Weights of a small GPT-style language model, trained from scratch on English Wikipedia.
Size: width 160, 2 heads of 64, MLP 640 GELU, vocabulary 8192, 5.51M parameters.
Architecture: LayerNorm before each block, rotary positions, biases.
Training: a variant of Muon for these matrices, 87M tokens.
MLP neurons of a small language model. Each row is named by its layer, matrix (up: input weights; down: output weights) and neuron, and shows model dimensions 32-127. Each number is 500 + 25 x the weight over its row's rms, rounded and kept within 0 to 999. Numbers have three digits each.
After each neuron's rows, "fires on" lists the tokens most often at its 100 highest values on Wikipedia text that the model never trained on.

L2.up138:498498471510437502491520490505515510503486544522523531490489499455485520519545499472511478498515477558470517497501479506519483523485495460527500534475491507526543507506481474455537495514476503466507473489468486467471467491525495518486501472458502456528537502485467506514511543505509503525
L2.down138:480472501510454508465548479512489532495507493528495510459489501525528490471490502497480449500499516549484516480508497567501489476512500481488476496511450515519496572509499512502540518530469488515466495480485510467471540500531511535446486439535528459504529498519489507447510516519474483485
fires on: "u", " other", " •", "br", "bass", "|---|---|"

L7.up208:489486529499515530483507466496489522534471540477483520500517509478479508513510533529518489494486471512547516495503504457510484467519531529453520506495529527458519496460519574500456496486476550504505426474506479496509508504482538481506504492504479545495554501515533480504488528498530506491
L7.down208:489467500508520477486513468478488492529478484484509480488506487471502551517538526531530511486526483512520560510463434497513497527498521559484503474489523488507520553513493545523502539516495509467479476454512520492493485509559501487462487525495516533523457487474496511523469545507435491506
fires on: "\n", "^{", " Born", " code", "s"

L4.up524:510493524465488474495539466531480542487487493498475463514490469479500515490497484523503453513518519522534498489523495526508456526496555522451507493531507439480526486495521511507483490537504497495514485501508513502510492482477446452460517510533512476502490523541527493516503486480519470516
L4.down524:499505538472473513478529530544508481520499474470500474515456486501508551488476502511487490518520511501525488573491515506521464494480477469503496513489513476500490473512477471524482475577504480523515500478487501531496484494482520472508514520498449473497500498539549481504445508447485489507
fires on: "\n", " of", " dis", " total"

L2.up42:522512468436520473485512484465472546505521517519488479474490470510497493493480500475482466513466478532496511535527516479474469486490501493538501496485535547555514511484464536484539530492512523512501491462556483489520462466508502507494479515567536512493466500504478467473456494473490513535
L2.down42:492513479538456511492479497514510532489480527486531521553550489494476442514501512505491525497507499541502504496522492543504468536528471511453443485525483502521525487485512504531462499537443464485461490510508490503479497501496543499496513464509481447495498492510494499549531499526504509542
fires on: " three", " various", "qu", " two", " were", " some"

L7.up398:500535483500481477516454438533472522511525496486491502482494475507490515488477519519500536490482484505533505482469490472519518519527503525529509474553510500515530535475512516460483485542511474499519538496554530554451496518499504494496526469484483552500514511498524475499480507527491522516
L7.down398:474507510476475490506515529540505451501497508499510479518479532522483498536498477500477488469524512470523558452480532509449511554490519508578517495482498424516490553530496462500485464506514505526518473473530476495524467473502479515491516468477489482499456530537479505480524520482524505487
fires on: "\n", ",", " ", " |", " to", ")"

L7.up170:512501480514489516479440455500523505506518508498530513480547502560500513516521498508537536495515497530490506516539503503509502448524475447532464488517483497522515528504474481518461500508513481497513455482490520474559520510497493498516518502497482521508476505464526540446497494498475495525
L7.down170:452464468492499478463520463507448536511503520509515465532548478527518549511507498489531514459468513528495488550473487564508507503480499528487506478504518517513473516489527565507464528505484495489511505487499518482547433474470521518494499520523535494505516506508470495540495472498511537512
fires on: ",", "/", "9", " and", "\",", " Re"

L7.up58:491530466508475471479504497490497538509500532484488501491470465538509481493517503525530496445488483491479480473488487543538487513476519470500533474513515507532510487495517487521528494502471504515443517493514514515482523493466485423496494463503492570522522533458490514485474529534501508491
L7.down58:565494499504490515519455488544493483499435533532515514495541494515480500496503440496512460514468489488487553534496504489504469520522498531481502497482512453507519516496502482477530471502513494523556457488510510486529479467503512550515501431488515515485443492487526493501539509476513559480
fires on: ".", " |", "°", ",", " and", "′"

L7.up16:535498480486436486517519500461473508485480518526475489520452532522524486514491499522486505481498511469540476493523508555512523512510526469496499536486518555554485489503575522499517473517534517474503531512509490505479480492485486471518462468475477492542525500566467515528501520501509529522
L7.down16:456517502477503490513516495484540467454505494512530496517487495474515489468484521508483506523509501448504463509497512530479492469483499497487517473514538472488508499516506505502486517479479503542504512480499505495458405488461484504487495489467454477506485554483486491458554511487510496533
fires on: " the", "s", " American", "n", ",", " former"

L7.up373:454511486470477487525503526482496525498471486486501563469540518483476511497498509506519458482479509491506502463468507537504554448515483492505505534521450523543489479513496533508540451505522538530507527498498481492511499467541584507513456514507468491501548514498508501506515503513485478503
L7.down373:499514496540495489484470495548504504490498466512470496499452486498499486554482495556548509529541513466501481502441495505487476476510514506493508522496532480497511498492468445530489505501486506489443493451489471511480527477479519485520483536495500481508532527513553456479450499471508476474
fires on: "ro", "'", "e", " her", " E", "s"

L4.up417:506518490529478473537511505528461472471513477494461496487500481500524473506473489490524506495481504558512487472465518500550509508531436543489506506521500470523457474493540479490494474486460470480544526507466506526562541517500525511485514515487499475507476492539547456513487503542494480517
L4.down417:523474503519507488485496521519501465593493481505477495473471444470484540458480499509550469477535528497506516517471535508488510506501505532543536504493477489509480480515455486510489541531479520526544514498495499497509517454501531495516522474487510452510494500474507503500485544553496475534
fires on: " of", "e", "s", "ur", "il", "ra"

L4.up508:473473488519474501487493538548443462491548508496474528516459484529489486479496492505515481489504498501499580517503458511477512514490468503479508523499511519474513511514470459492463511507482531495434475477501522515525511429512480486504479567489507502548486524499520500512478524477460478529
L4.down508:488479457530498505501557497508513517538543522493475511510515500478515493477532493509521526498501486551572512494484489497531522474524463531500494517500485552518486507510513498483525517501499502500432514476513468470500561500512501450532439488486534499500439506503568524491480465479485485543
fires on: "s", "|---|---|---|", " Party", "in"

L2.up96:485461525558475501499492535451498519525491472492489499458498500511546456529438526501527528500520523489491531524511470526468508481462473516491515484489499497523471508538525486499475539515532504536533479528468541528492537489540477497537492489496456488449487502517470476553485513507464492511
L2.down96:484509484530468502476519540502444522511505511506536501476488499517468483542493502519478425489517566430472516509517488521471491495480506520469510527451490495510502539527490499514498470522525504535503518515458529533494517483517499492479483510455456506450515514481470524495534501523491494512
fires on: " (", "°", " con", " Ham", " Arch", " Con"

L2.up23:507505541485490500495485470458533521480494486488482508518517521504542520481537514552492517461446458478489520474494527551508474521519490482435520501515499510510453521478527512536483465490503529535479511457481498533485483493491429495517525495516504542511562495518498515506484526496459489494
L2.down23:505498517525539481469519504521489506486523503486525458479524505480500490469546497570478533489486549479470470548517548502526472492475459500473532519528495484457501507474487523545531469524475497518522500500499485525533460468532449453485496513521476481523486498478488520458515504493502492485
fires on: " El", "=", " died", " Website", "bel"

L4.up352:485485457482492505492509495487496517487473493496455510478527499523500504452514459477482493513521487475551529504503535501481461504424526507499472521531497439486486508493539516503474458487514496505494482504501537542513517497518548498447509514547488507497454517502498488472492524532517526497
L4.down352:500505435503522503464515488489463490495529530495477497486525514487523474504503512490465479508492548508501489499500541534476519524517515503500462491478516484553492538497505481476491545464525533487470485512480534507516484501492512502478500484464503531524524520515494506477523503504529477516
fires on: "s", "pur", "es", "ul"

L4.up623:468483436468459545492495473490475513521515451457489495446482513526528513532498458508553496510502536516469522523499480500493488473505487489501528518526504536484502495511516461496513513466474510516487492493488538478515529507514522472541468466495544503483480479509468504458486510506555498495
L4.down623:493447460470492493492533494518487509485462499528509529506510520504500477537511526478510506455491494514462495518498503530485535486522539437490467505553490569466500479497444503499507521491507472515472515516491494486550543494537507478529488486526528523479497546505490489459457491533507502532
fires on: "°", " =", " (", "n", " medal", "f"

L7.up144:466539478497490503486532529479472486498542480467478494508516497494557481531455501516483504503502493482568506528516485525547521496473505497515483503508488519538518525530524469523534543468507499537506551458509520540467513491503513491503555447450529485486520545459498497511478484520476494484
L7.down144:506478492466500518527519480493496534456483514491495482496523519487502500451523564481491483487534520463496497513535531534461536459528466504547489468480526501504498488532473506532485458489516481520489499425550526535463516459532493459526525500509505488452459501520499506496477501488537494475
fires on: " of", " the", " to", " a", "s", " in"

L2.up34:550535525485512489523473526509471543507503499489502509497514493502524525441507527498559505528515471492487477503454534469510478477485528442510486512498486529517467463498503545503514452483487526490491497501519509465487507496498514524445464496475482508469579473577487551526477451503456486474
L2.down34:543492559534466496491516508533499520490483495537484553514478474511504491490516505507519463504497484466478493473472503482488530484526481527501480513454465557489515523527490532551501499494499484477499522499501517473419515489487501514511489474504400459517496530544501522520500460443489490519
fires on: " her", " Cor", " for", " For", " his", " Her"

L7.up54:479508482528525461480514529509500477546492486487473524488482502487489535491528451476508516539493477541511503548508505537508524497523464535556545523534508506526484471528556489469563505521501475470517491461509492524531508464494523489498479516540492525494511474521533506519480495467488509467
L7.down54:483465508502531467544540515496487477545527533503517524515451500507471471493543474537518507509441499479504508480514485479538507453452489538487555502506449515507498489518480487486504526551491486534471510458476458526492498505513467533524509476529475513493493523500538504539550475520487500471
fires on: "s", " ", "C", "S", " c", "ra"

L7.up509:518528500461480480476539425479489501503492446519482503512501516530438466502506511523514536492509442520472515492514465525507504483509521500507490460480486466501482518491533513481483467519516500467535490507536492508506550454482477519458498499484487504474471538468495487462502521547482519554
L7.down509:504539493498519511539501509476503488519478538484503454535519509548491463505471494495558500451447460483466493508526488451485501545514523495478531541517498503465521513521475489479462472487490506471506449546467522508513539497499519509525504496504500444458461536486489526492499476508517540516
fires on: ",", " in", " and", " as"

L2.up402:480472471481503538496506519474490505559489468470468545489499491464493476498503533462485508494534540538479489530472513476510478463513502500465538529486514496499490536513493509510490498513484493465467499507459468503495505529527456494471512486467507482522489527492463497543523482493495529508
L2.down402:482499465474494499494520521502448521542498504511505538499461509444510507505536538512485544506495501482510491494487545527504474559525485520466505521516522507519476501487504470524493511489457525508523500525540488519483524506506543490492451518490572518506488525478488510467546491512470493529
fires on: " what", " that", " medal", "n", " who", "ü"

L4.up484:511516487541478521474527458486513513512540464500505474473477469526521478478476514513544515513512477526543551480493484474535496532458510509564493467470523506513480488496479529475501492507519552511493539537502508518472472481497501500510474526545530496498470476493540479489531465541564463494
L4.down484:516504498502495536510498524446545517475484509489438469513486493521535511528496504473500470550490512475535444547556511465466533506482514496482546506485508471523518492462522475484533546495507510496513486474518535525496479518498518507473527481468515526523520494503509492454465521487479477470
fires on: "/", "tra", "lu", " /", "qu", "cy"

L2.up148:483513522520495531473520556460502500486480494457496551463504535519480487529484466514508468485521491457492518531476522528491467493493506502503505528489481562534473542512498485522489461537502523549482510479510563450497481542476510512496538479457542504493491503538512469518494456496484490491
L2.down148:507471522491482478479517536527481500436497514490497477475521509478509493567478504523501536532497494499522510475495479546457488466476518522495483500502517510479489494556528497485501495540497486504511490512526506490465480492503501497446545501484558499508516500510522478515468513520499470500
fires on: "ing", " place", " good", "born"

L2.up185:524511489520496454496516506514522498498519497512454449458507533491504519499463524464502469517522484506516493456509519516492501530522514486470505470529478486487514543550525482464470514469542482532547468491513518483478498509498469487523492510462494501499483463526508482492538522553512497524
L2.down185:522507471514503504493519493525481478472500483492477473499492523503501513519476515492470440539529517520492488478523510545466510561498509506466515542542521515474492533512512455480507534504545456505512519503507538472481453526541514499515493520494516493506456504523503513497550525550512525520
fires on: " inter", " Post", " top", "Com", " trans"

L2.up533:552503489454542468447526519493489534522482498533489524513502477497475512465511507523555531486489522502496519511511455493514534482525503492504478481489530512507523500464513485520528479537486526480532477474534517509544465456474543523520456505528508527510512506474439471508521488490536508509
L2.down533:447504539521476532504462549486485506540525528475516489502469488479465469506485468508509502502493516490500479533502521516529532519521517491506522498509461484494521484518442485517470484479471534489514515494477479536459491527536500468479510521478481521455517496499493546543489486521556502485
fires on: "°", " It", " land", " There"

L2.up403:504507494520525484439490503542514556449478502463513485484488512456510533524495502477490476480512536514475477522490496490486513474451511494458455483514547485459510524483506518513479508519499505488471473507519473449534494483508517450492487508465522494488506502500520509494490519487503493515
L2.down403:481479483487530463488471480477491469518463496500485501504534462530478511508541504512503503484495561502530487513508532490546491538531514527499495499465539516505470507482506517471489527515543503495501488513507486486484498537515501523514479476512459469508471546481511481502493468513500463480
fires on: "\n", " Preced", " votes", " Succeed", " code", " Turnout"

L2.up280:514541525535485454494529459502456559520456514498508526497492485542497499450461515495539458498525473529488497449475473493502506523472492517519514494544488492505497463498486452462525532521520455525486505523484537500567495516506466479514527444509502508492493492536489494486520497548486522511
L2.down280:523490474520487462488529483514497567509484485493519467508511527530495502521458513472494472492538490508487550499529475533463511530483486486480517498515448509493493536530514471490494514472510435487445501515486491483538499504490475483505521469511462502495483488498459499489542481527502498521
fires on: " Con", " con", "con", "Con"

L7.up430:495490491480510485494504445516469522518491548495504528540485523515534486484490478537516510492493507484488484535507481488511497512561490504549501505506481480500470504482495484510518490498515459516544535495484497506450480483499547490491530473491496516487507505512479439525476519471505491474
L7.down430:489481483496491508537506542507495454560504511503504497474482523489481483462512487468500537509553512519479491514508536515504503528508509545523482468467464514504495470500469506523481551515476509528518491500490493515506514490487456448507452494544483497499479520485546474505525498478528505575
fires on: " ", " |", "s", "ic"